{"num_hidden_layers": 9, "hidden_size": 256, "num_attention_heads": 4, "num_key_value_heads": 4, "head_dim": 32, "intermediate_size": 1024, "vocab_size": 2048, "hidden_act": "gelu", "norm": "layernorm", "norm_place": "pre", "norm_eps": 1e-05, "positions": "alibi", "qk_norm": false, "attn_scale": 0.177, "bias": "all", "tie_word_embeddings": true, "parallel_block": false, "init": "normal", "init_std_qkv": 0.0198, "init_std_o": 0.00466, "init_std_up": 0.0198, "init_std_down": 0.00466, "optimizer": "cautious_adamw", "learning_rate": 0.000923, "beta1": 0.9, "beta2": 0.98, "weight_decay": 0.28, "lr_head": 0.00469, "max_grad_norm": 1.0, "warmup_steps": 498, "schedule": "wsd", "decay_fraction": 0.852, "decay_shape": "linear", "final_lr_fraction": 0.0, "batch_tokens": [16384, 32768, 49152], "max_seq_len": 384, "doc_mask": true, "train_tokens": 204400000, "max_steps": 6929, "dataset": "wikipedia_en"}
MLP neurons of a small language model. Each row is named by its layer, matrix (up: input weights; down: output weights) and neuron, and shows model dimensions 48-175. Each number is 128 + 24 x the weight over its row's rms, rounded and kept within 0 to 255. Numbers have three digits each.
Before each neuron's rows, "fires on" lists the tokens most often at its 100 highest values on Wikipedia text that the model never trained on; "fires after" lists the tokens most often just before its 100 highest values on Wikipedia text that the model never trained on. A number after a token or word is its count.

fires on: "al" 21, "ent" 15, "el" 14, " in" 11, "est" 10, "our" 6
fires after: " G" 14, " w" 12, " g" 7, " v" 6, " T" 6, " s" 5
L3.up323:116158141122123174133136139082116183113136115126115110156150109119121110100160122113195169125129135141139092157116099163169123158149124101136187117110163149124078122144121119157152108128120081132118128136104104134137148098128083125138146167107134132150125102164110126118158186120129135140120066152093136145105072090143101112125130074111162140103132102124099140089150121123108086173125
L3.down323:125115151124147142108178107112131171130103155138112173158132095115142154127097151092087146132123113149135138153166091144130107141153123137116125145103116091085146122156116104123145133117096122100113130159107127126134172170098117143161114113144137126113100153164097105123100117149076150149148157070199087152142165106100119133088157136131149134119108114142133151142118131159129124128143

fires on: "\n" 47, "|---|---|---|---" 15, " were" 7, " are" 5, "|" 4, "L" 4
fires after: "\n" 75, " there" 12, "re" 4
L3.up1011:118127102114177151125144168140144133096131151126076148115112121087098119151144114110154126130178125145103091159141124139117163111142151110115128118150144138103129143136147151140098096144091149089109135128133142160116120143126130174112116140132079106128125134100096148167139149072097142151134088172116113126116165106127150166132160121122128115155140106138133134098167133166138144131127
L3.down1011:079162146133109120108145108177161097127147158139100111102108109138133137190110140056119111173129162125135157115161139133151127155097085126134090183099122146159104134113118105116146142133151148088161126138111137071144118101135168135170118135146111132107084116117132128170152108129137154099104168150127151118122118113152143123166125184136123115056127110133104126147114116113122123119153

fires on: "\n" 36, " P" 15, " p" 9, " U" 9, "b" 6
fires after: " |" 39, " the" 19, " or" 5, "el" 4
L6.up326:119083171139135083116146092126121158135164141156139136113132116080133072124137157112093101093138153129101075108154102110150115130134130118129149111110143101125105115134111106092145140125135106131124199117126118126117129118099120070121110157096130146128142154136120136127102191111089147128086102106175126127136170081146150112125098121155149098160152142143115112102094128139161120108105
L6.down326:119122145109142098147145123149130094138144141078136102100104157124131125144149089141125181120093125098141094094132097136089108103165096116104083170164156122122095112094133143147102128149143119141119117085142069119119129111161087139139137120141165113140094155108136127108103100120120072110177117121137092161180116183133097145134100128116120121137110104130136188151133133150165140179114

fires on: "un" 31, "al" 10, "ig" 9, "l" 7, "enn" 6, "as" 6
fires after: " f" 22, " F" 18, " T" 14, " t" 8, "F" 7, " Ch" 7
L3.up30:099146165142107130138135105164161169108131099159136150107154147092105115078154080123149106138122119149162132121128149112145083142165096087099167141099160075105113118179146157146101147131159097152107105107113153174121100152128108131130097129173127190157097106130099145127131171138148142104116116156137121125141081127129151123118116119109102140134104138097121101107120119131163108161151
L3.down30:145117144102111113109153126103152167168090151094157067136164124129117154117140165129131113132120151099118156111158149104142161126146137125161130122160108117126152181117108141137113101116139113092131149120159117136129141158104088127131200096108127088151163090125118157158130114130139136105129101119153129119105123140081128120144176170144108074119140101135150118135166109115141162122137

fires on: " that" 27, "fl" 12, "g" 11, "j" 10, "ced" 8, "f" 7
fires after: " in" 38, " for" 14, " to" 7, " of" 6
L3.up761:113090120170126103128148129143117131130099148113086131162098120121131127128163112156178158119157108116128100127109123106115137145163121116102131125127139142138125109145084125122044118163112154168113151111182139135140141064142120158131107132114142156124101101132134126130195130076122142126142103148139151113128072126158140160126148121109117084158112097129055143102166170156168093135110
L3.down761:105122098139137056128116095157108102138144128099182154123150178121133188148096127116116100108151132127154106144101120170113166131114136155122131104115075142166095138125127132122137121122129144128151113132144123129098137139141108117145127132099154144088140101143148126135115160141141114152112114115066118123125116132107115132103144114126165141124143080167125126130106130157151071150127

fires on: " |" 36, "m" 26, "ch" 11, ";" 7, "." 5
fires after: " 0" 22, " Ar" 11, " c" 10, " ar" 9, " 1" 8, " m" 5
L3.up239:135095081124098085126137168086110124153129174130119129118146137121144116117111110142101164108164122116130110107135106170141139089153137127125136140165142152114101106167137116164128144108124138154098124103129117136109107115101156105147103134156112144113114087120172171114106123117144136118158099113123139160167127147164144088111135139094145088151104150157137102086154102102147127132160
L3.down239:120133143135170152132131133148136097068157112116137155119118067140124130119111113078159095114119099108139112141140117145085144146093130130175103121104132136072090129134114165117144134086144142093157132115130123162099157147126107106122146144125135126133135183130108162155105105159126132106061125113124112091162140113147079126094160160142135122098121109102146130154129141109131128137148

fires on: "–" 26, ":" 13, " A" 12, " a" 10, "," 5
fires after: " 1" 27, " |" 22, " 3" 11, " 2" 8, " 4" 6, " J" 5
L3.up495:102133129147144133149108117099099155136140124073139113125126103102125147102172130131140126131094146114116122141146104154116153144107189106140163108124151133117111131156139101130121152119114130138099135100099163114111129095147162165149113144119063134107136105138109139168144140115128139133140160147124130105087141154147133132125122101134090165115143105082123170104169088103106143139134
L3.down495:155117089145110111111088168122092097109139149108120152136151128094146142121103133126128125124149100109128122082147096082110123125125111124143121111131143150141137072117117120137122176145167158108151150107133111137173115130112155168149118114099120112117146118169130178074150139113098151122162103124134121140130132131121153087063116103148088124109132124117148144136161108109162135136163

fires on: "19" 19, " 18" 15, "′" 13, " 17" 11, "9" 6, "18" 5
fires after: "," 21, " (" 21, " in" 12, "–" 8, " In" 5, "32" 5
L6.up934:124132113152138111135176144112137123119138148104102103135122131097135123065165120089130156149151136156149088112115085112145089108163131154134155161065128116122137124146090096132095136129141131144086124125147138132095132155114175159171085132102142115158162159105128105128120099111137184086117112149130140137124082148126132124126126097117102111184142173125103106062135139155131162119169
L6.down934:120111119167120115103158168138117139134142114095118121146090117135126091122165106088098110142161102195147140100112055132131117120135133113147170133093123150141108121155114143166141118125129115121101106112127153136100172170129123118119139124121153101143151133106128102131119116078130158106142120148120111180112041143143132148113107115181096133174148126137099126112132115123152150122150

fires on: ":" 29, "\n" 17, "|---|---|---|---" 11, "ace" 6, " house" 6, "els" 4
fires after: "\n" 28, "one" 7, " H" 6, "ity" 5, "1" 4, "|" 4
L3.up101:103144154127111143091106124123145130116127111138166123179107176175103129129145171136112123130127152102093159104132110135142154098131113121063142148126121137125135108131135129142121135155172138152146182112129109134102094124118158095130120168158139143127192112118152176172096127129122119090129077133096116162090119122114167079154094100147149118126161085128128114124159122131120147109136
L3.down101:122122167122123148113093142126135105104137129116108114090158104085168124165164095133109094114111102120111125125132099114120128100154127129131136140119123094171095138126126126100126123147138108169122141137140143173145165153106083151146153113146170123135144154129127139077108120184156121119119193118175121092129127112111129156126127075115147122123122132123116142107104140147112112135166

fires on: "est" 20, "le" 17, "he" 9, "ro" 7, "h" 7, "ast" 7
fires after: " w" 29, " Re" 17, "w" 16, "out" 8, " e" 6, "W" 4
L3.up72:134126080125101135119128114152105123129119139120100179119146115098090123158133157105141177111121119147130137123121138183116125169143087074100146168135160136081117137099142120119120122175094115125113159126096152096096152120129103118106106160155115144133158109091108124162135142122139124165129158171125132161143109137115118144121106118128157128155128116141122120067137130093152097089149
L3.down72:101136139140152102125140114138149101129123182154142133158115082127160172158104128131118140100101082085140131187135117157112097097129098096123068138145114142125165061138153132110169165151140095087161115177109158165158137135111169110133079133135136119112099091114109127097131113124124149113105122105148104135137125144136111075146123138145092120137141134157090138150111127137131106099135

fires on: " States" 36, "ian" 9, "ia" 7, "and" 5, "my" 5
fires after: " United" 39, " Russ" 8, "eal" 5, " Ar" 5, " U" 4
L3.up571:122113158114131111108132158139146154116120151143156165139151181128125143068100130131120156154117175165135127135132129159137119127202152133122178106117135102069136142175124103100141092111157070132118156103148109143121087127122139141111115126088092094098152114134174086136143144146105141118126106139153114147152156135151126172143108102138119102135143156166076133115122124104115121119120
L3.down571:131125107123147146146120151126117121146111142095115115125100100089133140129091118116155138125154130158148164113125139156114138152115146117117126149129112079132102091097150166145141106159127145130175148123142111186082109132088123083134140128149097152083119123117098140118127142148158115122114105132117109131136105132110119103148107175126150169127113150123145159141108126144118122087102

fires on: " the" 27, "20" 15, "s" 9, "ast" 9, "200" 7
fires after: "–" 29, " of" 13, " p" 9, " P" 8, " during" 7
L3.up852:098137127177107087139126131143096141108120120127103164100144134119118145124127118140114149167107134170125160123127146118128144167148108044100123194120141146147109141107147147124095168124135115099148093125092116158142160104095126095088094164133110118128122123067133109117149155135105114093099101165132157120142106138118110143104111143137120125126126139132113106108105137114151138153156
L3.down852:114144082099129127113119143142110095113117124132158113158119164148162109126140154131134134122139120103107135121140135128107206117132163141128144101152115087131103182156134120134097145143115077143111115141144162136153097116150145124092128131114109133112154103137109115075152126105115107158113087168118099104136098123094119126139126115145110153134139107160141082122137120118114162167121

fires on: "nd" 14, "st" 12, "ch" 9, "ote" 8, "p" 7
fires after: "y" 32, "N" 7, " 2" 7, "ry" 4, " with" 4
L3.up479:102108105118077084139095143119114130095122093164151143152133108100102123134176140098141178128113120103141156133127104153157125133162131136132134106128131077132127106141122116120119131129118151108074179094092152117126142113158147126112141152140143160103083078119099118114179125164141110145144135140132119155126083124141135138105102098143148118127113120171086107119137119112126103127107
L3.down479:200115139137162119120116117111159135158130163124148169124130137111142143128158108110134126102159108120080118138144145105102140083137167128143121161100133124079121141139127101156103118122120143103102114167154137110160139098127154082157112119108098163134141113119137166147122152111092125153098104127136166076117113155134097111130113102112146164131098146131133111165096160159122149151114

fires on: "as" 11, "and" 10, "ou" 10, "ac" 7, "i" 7, "re" 7
fires after: "st" 16, "r" 14, "re" 12, "l" 9, " r" 5, " e" 5
L3.up359:140100144160166121133113144135115142128098109148149109155128159097098116108136117104088161118133130155138136135118142084142117121144119141131136144144138143150131129140149063109123128118115125098109127076138134158079106112119160157101109112119121155170159165112157090153133159118100159161147141118120137138124166139127135129119156133142124122122115140134137126131104102035092121070141
L3.down359:117150115121118085152129158106111098114091131145134154101163142126151104133179109109138151101163138140169117196154110115156112089130142129070067112160111164167111104188136118151147130081130137185132109119115124131148151118080148162125108107139080104114145144122141166123150137161113164108124133144109084161116127105151107081131135131144080166133167135117132143119121155123135116120114

fires on: " |" 22, ";" 21, " =" 10, "ent" 9, "ol" 8, "um" 8
fires after: " 0" 40, " K" 22, " 1" 4
L3.up693:109161108094127087122138169135128164132153090168115153150093158127134109090170122115106137136155163123126142131138114105141107144124188081141136132113159144170129151132121115119122132142125148128108159089156121102126102148104139119142111161133122165144153129124139161104098133135155116101147113078111194141152117106121130099110102120072146126109098126129138130108158133132139146099143
L3.down693:155175129151167155126112131161113105145124156145135137155114138135125147107116144133113137140132129154145145143142129151130103120122135136161146123146100127140134185171098132104135158072164073126130133182103143115157089158146085132092108120079103107087130156115120103141148145201121123101139133094130100068114125136114136102097155148104112136140108105166138124095111151099139155094136

fires on: "c" 17, "ath" 10, " in" 10, " most" 9, " following" 7, "\"" 7
fires after: " the" 24, " Mar" 15, " M" 11, "\n" 8, " In" 7
L3.up476:120087111108080124121155159101102145154080112118116157095152119148154107134158148145142124144130118131117131148115106105158150097135125108112177117091140153109133122125104091135072139114132111098124134100112103130130141103148148167101157212140112103177146104146103074162115190076101141080138099154164131124074171140145116170115135101141086099147133126143113112105123116118142115133128
L3.down476:105093101105159132165155094150177122123168101124125108123137102111121143120124109110106137170131138126124095101152080123189114164144112170168141116106144186107119101130131084126123121126113123121101149178111131120132133052093127151133180105127113148135140128128163129171116141087119113155112123156145137154128122121110071144151130127135107175147144119162137117121126107100076131131132

fires on: " a" 65, "p" 13, " an" 10, "r" 5
fires after: " as" 45, " is" 15, " became" 7, "res" 7, "t" 5, "s" 4
L3.up183:084068053158104108113093116123090187100143144123096145163138116124137113097123120129127137139138135132119138142091079136111134164118141102103106106142144104130157125116177127113115154157139180108112158123158126158138148130091101129118126130075109139121134139120159136170131127107115105134169146141095139122118098107112133128104122128110134064136159120185146147114146144133147146118146
L3.down183:096092077107124145140105098158117139172093133148111054142133124116154116165147153130161120134155136149112148143124123137103133139170142173109089139129144097147143150142157098192123128131117124093160187117169112124131130103099110106165132129114117137123100132125117180123146138174144142165159087154159087105141127130142131106134113104164149104168119157144146120133123114104110133129127

fires on: " f" 26, " F" 24, "est" 16, "ard" 6, "g" 4
fires after: " to" 17, " of" 14, " for" 11, "w" 9, " For" 8, "W" 6
L3.up747:060171155134152153118181121168177133144134147130133110103148133129133106093114104149169127168124131130165107137131128155125154144152086077113141101126176153128120153118086142124130116124130103157123184109136133102116158101099079155118113161153140134141112091137154134164144183136134183135152128144100128125102147159150141110134140110111128159123104103113097179094161107108133140166143
L3.down747:133099097163119143118147132105111141140125133142163139113186151125111103103108113116128136069127158151107132140109132140131081113155169132141130144100098148164105124115145128139122154167138139121117096172127109109155075178131152139126151087121128105088109152131129133138133140174134156120125086144124104132145117121091117109135119116151152120075105131150134100138123100097131100119134

fires on: "et" 17, "," 11, "199" 8, "9" 7, "200" 7
fires after: "–" 29, "o" 15, "," 15, "\n" 7, "ording" 4
L3.up963:125088127125129105138150164098108100115126087129144144120112180143104138116155116140076187148131143125138136132095140120111119124171117134118094173137145128122152112109103167148109131106119091126119133133117138136175148158117067156135106120150141134133150130128149112087098109108101132100146179197120155115106119105176107145101081130141120076128157109160136082087102190131141122128135
L3.down963:127149114127153136129134126136114154139156110159145119111149126091135157134115110113186123107133156124130109133124138185129105100133161068080130169149103161111125120096158105119103070107136119106114127142162132114126144139090162130116080149140156114167110120131180120105112121136152119162145114133119144128155129098064090140085156117110141105140089114105110173137164096111121087116154

fires on: "aw" 15, "ew" 14, " 19" 11, " 190" 10, "ember" 8, " New" 8
fires after: " L" 19, " in" 19, "," 13, " M" 8, " In" 7
L3.up724:131147154168120106188163134099127124122152173106139113143101177131114118086114111107113117106119109113137119145122099152130122105133092115105163108123155143162091182146102095142124118136129139117113108102119117152141119097122117189142079193172123137138142140144133145109088112095097147100106146136148134139090169158120129096106153114118083079176118142151163099091151109121127140103122
L3.down724:131181109157078120140138126116083141113097112112186104146117112121110183178172151120167098125123140119139137119158155101111115135173087116132099123135118155134112090134124140104148123098104128155120171175134111109110141110130146141153111138094164107148182127138126158143151120111154154163152123156118170124145116063129175077159117141121129146150132122087129118145109127112142116106110

fires on: "y" 30, "b" 16, "em" 13, "eb" 10, "le" 6, "it" 5
fires after: "-" 28, " f" 11, " m" 9, "igh" 8, " l" 8, "if" 8
L3.up638:094171156184143124144155107117115139133110116103140140098094130118139149119159112124085162159170145148099057105165157130143102127136138061137136155145132161139112155160088104073137111102136122135137165134158163097141149124125109112120102140137146141134151113114112085149156118107086149123136108132116138141113108133135128165116136125112114130153147098126052123094166133097150118123119
L3.down638:107139086085153087148105145160126100147166147098121121095129163127131121125138132164121128125113178128138095128128160115142130137128147112126114082172176111103139126119126152115119192151144117085126131149132156143114091130137144157093143118138070146094133078124126171118082121113124158193111104136114165141146089145147103137136112144131144136148158104113117123096175118121149142162152

fires on: " 18" 16, " 17" 10, " that" 10, " the" 10, " h" 9, " col" 8
fires after: " in" 33, " to" 28, " of" 8, " at" 7, " In" 7, " by" 4
L3.up269:119128111197123118133151143109125122135142141107140113097109108118094089123160108134175128126125122133178113113134112098160133150124140138114152126100124186146088153141110103141028172149135138119131114097158099140129145088128102151109138176135166146152143136121146090152158149082140130133167105132164135127109139124126112198124150088118133113129112138151083152083177130129142159170105
L3.down269:170110129128096141157109123168150161157154116134154140143116092119148152107110171172099151114111101177124132189135112166137105117143127126115140177104121118156152124136122106151129104133139152177095127162145137094103133115160155125103150106134141142131095132158133097088159120128117125124090140149113133192176095110058111123119145126163133148116121117156132091105089132100101135143119

fires on: "as" 12, " and" 12, "id" 10, "ell" 9, "I" 8
fires after: " I" 16, "," 12, " b" 10, " e" 8, " de" 7, "\n" 7
L3.up919:124129132141130135127177124143107162138113132138118079116162144126135165153140109114099146098135154109104100088171082089110133122143085133135141112083143140144106094151134108137165093142117129133133092116119107130174153089136137147142159126147156138137108110156132134141121135097139144103083081126120150119086111082172135123122129134110151073128127113107099124100085126130153117151137
L3.down919:103136094091160133103118075120134154143144128125118137118128089131127139109137126090138108105137119118118191135127131147142133161146142123134147145085106117135138151124128132123101130116144100125106129105159111123133124148128133107111110101130127137082130132126133128085145151144114156154148155124179099112113158133136122093102108093167153085121107138141084133162070127136142141127107

fires on: " of" 43, " were" 12, "ed" 12, " are" 5, " to" 4
fires after: " one" 18, " f" 11, "re" 10, " there" 10, " age" 4
L3.up990:071145172140147096123135128165130145123098155109106150106157106094154107148130120143138149167169160113118143122141139137124163107139106093128167165134143157072140102135124106153103146101121106111115127131122229200088137117132114135110140162128127131152138072102110124169109151094119125189092091122129129141141130123134127157116150137137138119136128114158105107124129103119119123087169
L3.down990:099142101096164142139138124135115128131064141150128119110106167093138194093145139093111079155169143120093133152089093138111132146151108135116127191141137074120130132116140161173095116128082105122148131151132126091112151110110128119111118118166157132142134144086141103126088129104133150139112131103138183135100124187125147141126113149150134146152125120123158105144133159114153136129134

fires on: " " 32, " of" 12, "," 7, "s" 7
fires after: " |" 35, "it" 15, " 1" 7, "art" 6, "ment" 4
L3.up550:154141124122100142155118140156122115121118129160100092148110135129152167122119139112138123126084124171126136153118164123137094107103141063076134136127145125085090098109143094165123171148160101128134136115118114157101089101103162119117148118124136154128131130133137133145138104145136131126150127079113138127132138129115115133115117120111117176164083136113128183088153124120145208136133
L3.down550:110120143170153116111113106103107102143095145128112130164111138180155173129100133119108150149149111110127133131138072109111139121139101191175143137126103123171126107152118133127116171106143157139122083144142128107116127148181105128156172163132141131142110106122192137111101103094120093101140158161119140122131097116130134167119130098163094119089176118108120098141109122110145111182103

fires on: " the" 27, "ust" 25, "r" 10, " not" 8, " R" 5
fires after: " j" 25, " is" 20, "t" 7, " made" 5, " became" 5, " are" 5
L3.up165:135056126132126187154109126120171108131122119104148143131121139159054159118164138118107128121157145169130141118095152152141129171127162109069139113163140131132146111106097120148136158166116157139105146141161090108097123149136120113102104146099096140121137117124170120166129131113140138138131132085126131140157092066129137119132134108125157129187162157125149146109153132099148158115112
L3.down165:101163098137134120149135095109208171081165134096125115084133129118156172117161127151148137155113126131107130122128122126099139100147168116159122122117094119106144124099120145142113099168110114128113113141165116147145143171130072104132126134113112135145151135106100139132131135101140156142139086155134136134121126136093097137140149144093166145118119139081139133144094121135105174136098

fires on: "r" 45, "e" 30, "ers" 5, "er" 5, "'" 4
fires after: "t" 17, " t" 12, " d" 9, " inst" 8, " def" 8
L3.up906:147123137118157120112130142097127140126116127154101122168094099118139121117120140152116144176158118139127106128131129145175132183117116100138171176118127124144130118148177130125090152152161149120130112146126144152129136106124146143200119128064115126133122134120192121120141096096148105180106088066131132146139080089134109114129114167101103129127143151172138146140162117121134124112132
L3.down906:126166148127153161128124133135174113109125147081141108151084144093175120126108105142139124106106136173164150090139107086129160147162160148131143128156102144067141137103084168070095094127149156159122093099153110115109108090134159136138132119153112119141160131143130140141149105130157114141125132124112157140159101120104167109081137172078116159128102112141171128113132075147107146103112

fires on: "-" 71, "|---|---|---|---" 5, " |" 4
fires after: "\n" 76, " Mc" 9, "." 4
L3.up301:101164113146124141151159158173092099114129116145086114150157197109103114129121098139096114119203151132159106095119111166161113133123148110085105124103129124080127140124133107132099143152149135099101102101144146119135098104123145127110101126145108110139137160146109096137114164111149119136125114129122114113154101100138160096133072118138139077189124145136119106101107127147154138116154
L3.down301:129138112168112139141170098116060130132141125142126092162177164130113079123132120098139158123128126118121119110107115123091139113127083112125132103147152139105119090154097095092054150154111125095092113121143100125175149116137112097120131135151086106134122114151153155152127128129086151143078118102122141175115090145163149112085133087145113110135157129095118099116149171120160105123154

fires on: " to" 29, "p" 12, "t" 11, " |" 10, "ed" 5, "g" 4
fires after: " hel" 12, " for" 10, "otes" 10, " to" 9, "ed" 8, "p" 6
L3.up670:095114119096143148114107149125116130114133171125106125144128151131113112118156145118178152125164153069136124153133102136146125102166100103086159095089140130147151094120151116123147136155115102192131146122090125097105149103120119143133096140132131168122110112097128105142128155128147158164142100137100137112154096121113137157164121098114163102108141118092104132118168119097159101154147
L3.down670:148114193131115120111137116144124114142123131166166116132125123112115153100088151110152117113125146132124168119129131148145109115135142123116084172119122147133115136152147144130149081133112087126089192127119130121108126107145117150142112131103096125111135097140160117156134108098108134132114095119136135149147151146173146120094086120125132101140122126137119131141158134115147082125118

fires on: "–" 38, "g" 22, "ud" 12, "-" 5
fires after: " J" 26, " 2" 9, " 3" 9, " E" 8, " 4" 6
L3.up697:113093151153148085100179113113073120102097117131139101107156147122100139136146138108158137139118171155159139139107110131104129095111175124134133132089157133103125163147170078135071114160103148117101142123122168120100116129135117112123096148080097114180114125143137131104115155103108157129127063136146139100152160126147138102119152146145116126129122173154125140135170116115130124127135
L3.down697:112142107122139078137121132114137146117077165124130087151143162119131149116128125147150158134137180104136078089153098128151121112140101105167131125096138120105133157103123146114085135102118137109136164101154143156129085133150108119109111115115150141161144103135135114137081076178093112099150067175126108160095110088158171103139137143116116124130139128150146163163168108117147115083173

fires on: "ater" 18, "h" 15, "or" 13, " at" 10, "k" 9, "w" 6
fires after: " w" 21, "w" 11, "W" 10, " W" 10, "/" 7, "ot" 5
L3.up254:141146129101141101111151134128116145141150121093117140102094095109136106139131150104111217179126134132137107101151160147109132095145142069112148119137154133101127111154141115146105130079134107154138114133118155117111127103135159104144133171165121131100131129107149125178084115122123143144107126129101142122156156130150164094123136157127149127111132080172130121114126102152154090113150
L3.down254:136133137103174117182143167112122106100100153145140114118107090150112154128129130132143153157129125119107176099137150148148119131147105145166086121102144109125093118159146123102136152129164105098157115098085135176130152155118105089145110100120129120121140124126139154147090168172158123136109153118096126114126120124145139100135157104118169116072114164106064167153103146112137157077081

fires on: "re" 17, "ro" 13, "el" 11, "e" 9, "l" 6
fires after: " F" 39, " f" 20, "P" 14, "F" 9, "f" 8, "p" 6
L3.up375:127160118149141122122149122137079147134113131072137210104135139109110143084133144164090101159122145148126177133121121151118143129124123081143156207144142146110135120139156130137094149108145097120110145117126161107111157110114136114114124122155103141168151108100128124138109108115125112108113107158130121124136110147127126147081112132082165085148139088141125119117130124135131145112180
L3.down375:103151153117112121099112092086115131108142103149112150145146127150115158159140172100143086121111117100126159142139151130153121106098137155137083106152125136130147166147114128150088147120115101111201197175121178132115130140112113150062160147101134083135170121126134119102164141140138138114120112169100114157136097114107109162128145113118111132158177130095117166120111127119145114176080

fires on: " J" 38, "et" 16, "ac" 12, "t" 10, "en" 7
fires after: " M" 30, " in" 10, " L" 10, " the" 9, "," 8
L3.up892:096109153167123131178155165142121106116126138101154106148147107121110088119169124113154117090139164149136157096148100158133084144160131104114105146145140113153152119161117113100123160091110178112100126115129110172143176167119117142171078118128140154159147137103110143134113117092156158139118089183118131148138128127137090107106117120139109095162148101139121114100117138132096114096107
L3.down892:158142119142164135153114127133122125200137105112153134111119117167112154191164110122148130143102108110113172127127130127128106135157136128082171140121126106099126133108126116121134122107119175161124099134135152134091111128092146134162077066185137137118129171178126181113104162082155136131106139156139112123095141127158151129055114125102165141101135131128112106108159121133092113151147

fires on: " of" 33, " to" 28, "s" 18, " in" 7, "ing" 5
fires after: " due" 14, " one" 14, "0" 9, "ording" 8, " because" 7, " part" 7
L3.up207:096088134129110087131177170092145149089131133123147140158101163109092156096098137094131133145168166112139097082125138156148096113176143125105137141084134112115138123170115095105126100142113135126114166122137114147125094105136154102138112165122110139090139108087160105107126145113100121097144123120134154127158139112179131136128095080131141076131129156150119141113106154153134146143182
L3.down207:111123131097128131134117137124140147089134141137138110132114100085103107134136140136166144108130173137132140139104161127151108129153133099103110109116145124100133114136115088125122110143141115133107133151113118157113106114107137130133119120113106133111133114093113141125136109135108157115105139124106170145132148118133143103137086127114143117121089117136124119093107177186128134150136

fires on: "\n" 42, " E" 10, " B" 7, " U" 6, " R" 6, "S" 4
fires after: "\n" 45, " the" 23, "'s" 4
L6.up461:107150134138099116114124135118184122137075139113134100174133127129158127144094166137163093139112112130129135114131102084154100099121200101103095141104161132087121151136115089122122141111150116157128155094099142121107138100116125154095143134104149158150141113166120114146096171106115117121135094160137112120107150103117100115157109114138123126155172091127109131134149116118132135149120
L6.down461:103095133162114131145137167127187105154155148121123098141125147150147096114162117107107120115154118129169076134110077165108135127130118121143105134178131161142148136078151143136156112142154142137142103154136139096125096129146112120098130156133147128137119143104150132094097108124116112106141095139146167103100090108129137117135115152141102140098165155124158145135142116140091136156133

fires on: "\n" 33, " A" 16, " " 9, " a" 6, "w" 5, " F" 4
fires after: "-" 33, " =" 32, " the" 8, "|" 6
L6.up532:098152114166091095141144131124130170121139113108107105159118135117139133106137120098115141117122120142178111139149110132116153097107104139140135119093129070120132127169108150108109150120116154125076147134096127104121125125201118118141136128152122117119121097152140157113121143132110131161127197176156121141121086116128138134090167053139112126168155149143129131106135132163081082135101
L6.down532:144104112162096149110141130116116140115113157099187073121114129131104148146152145140144103149065129160116151120126109121123142121145162118133150124112125122127139122108137098133078136120094110123120116139136119173087124125110124087143095145101077128071117124130127132130122104102144156142191148132104153095137162141123129099128132160127107097102135143114177108109126169143137150137122

fires on: "-" 64, "+" 11, "\n" 8, "ens" 7, ":" 4
fires after: "\n" 63, "C" 12, "T" 4, " c" 4
L6.up788:123112092131088129107153177136064139074146150142104121127136162154145125108138124117110122134144160161116172140130126118174154144148143138144109138124139117106128145132167101112127127190139108100095156057125117115126143105165083101120129139159125164168153108134127125131116121111113144105161145152119154126115133089115111089123093099131116086140161158109140070122116077153159121096138
L6.down788:089105110151083072129147141113138132143108136085141122143111150086172144107101159132128124129132152125134177174129106132135103119110139154122144163159143109125081127083154136114105129133129178098163146164133142151102127100148162148119118128088106143100175107109135134117128102106108170098100123161106136098123095106116152131125139097134092139148164112128116144146158109132146095141150

fires on: "ust" 45, "ot" 21, "osp" 5, "op" 4
fires after: " j" 31, " J" 15, " H" 9, " T" 9, " K" 6, " G" 5
L3.up192:148117109118089139152135159125117105109123090168117096179137131114118080135154135121190126148115134108188062051112124152134125070141136117150148140112154102143141114115119143140142156166180117090123102114158151106116166119104124149149086129130125122150130144143112116100130100123125165084147139139112113156107088114123154100138146100136150156140105137122102123079148112116145112152122
L3.down192:130143127108145100113159108170154134121144141135096147150114145123145113146148086105127106134104116087151108110141115148126175113083161158084138154099137135094134112114142146102146111160144149153131167139127134083086125123132096095132143142137121127123073144067111164072119131157150096187130187107088130142117115125140097127115138116125111132148150095126115126150161095135105162160123

fires on: "20" 22, "19" 9, "200" 7, "199" 7, "9" 7, "15" 6
fires after: "–" 79, "-" 11
L3.up166:133119134152139140180122113097109167119132121138093175118156165114148161124141153121133202120105116161172090115120142113102152125150123125125119138110129103130136130120161150118106109127127122160155141122100099121123114146146174147131127146108092147136154152101101113127108177133165169106102108164078126127131152156144107093091111137131136100118109139134159128099117154126151089145181
L3.down166:101142129141173160141165165161151086133167131120130144133108098145123112107096108151126120132139082127164143125147122120102127132133118121105119160132068167123153104150102091115116107131131123126091115154182160098118089114095186129136104097125113084119127166135109142107116110144166172150162092127116126130185167142161150134096167121088126133119127123090119110115100152122132167134126

fires on: "\n" 43, " \"" 13, "c" 7, "\"" 6, "w" 4
fires after: "\n" 46, " (" 8, " |" 6, " M" 6, "," 5
L6.up1015:110120131108155093121173151129154120135138169090081136154139134132142134125168118119161104121116102093099118121107046155108117099165119088113118158128135113103117139146138133127087093121153161143108142126145124113115175098118135140123118155195142117182126150120124121171124150101122126096132114176146141144089115089106140110139078124141092115144120110113132104114114154111124115150140
L6.down1015:126149103128124147131114144155155128114139132175135125114086106167119111141143096116101122133144164164120114082127161118076135164139174163153144133106115132133149154131126095092172113146159096139158131152100157131128116143127154107147112090108125138100100129126158137144132116110185171106172162128157157141176148059177132103113149116135123150132152111111138140141065123115142174147087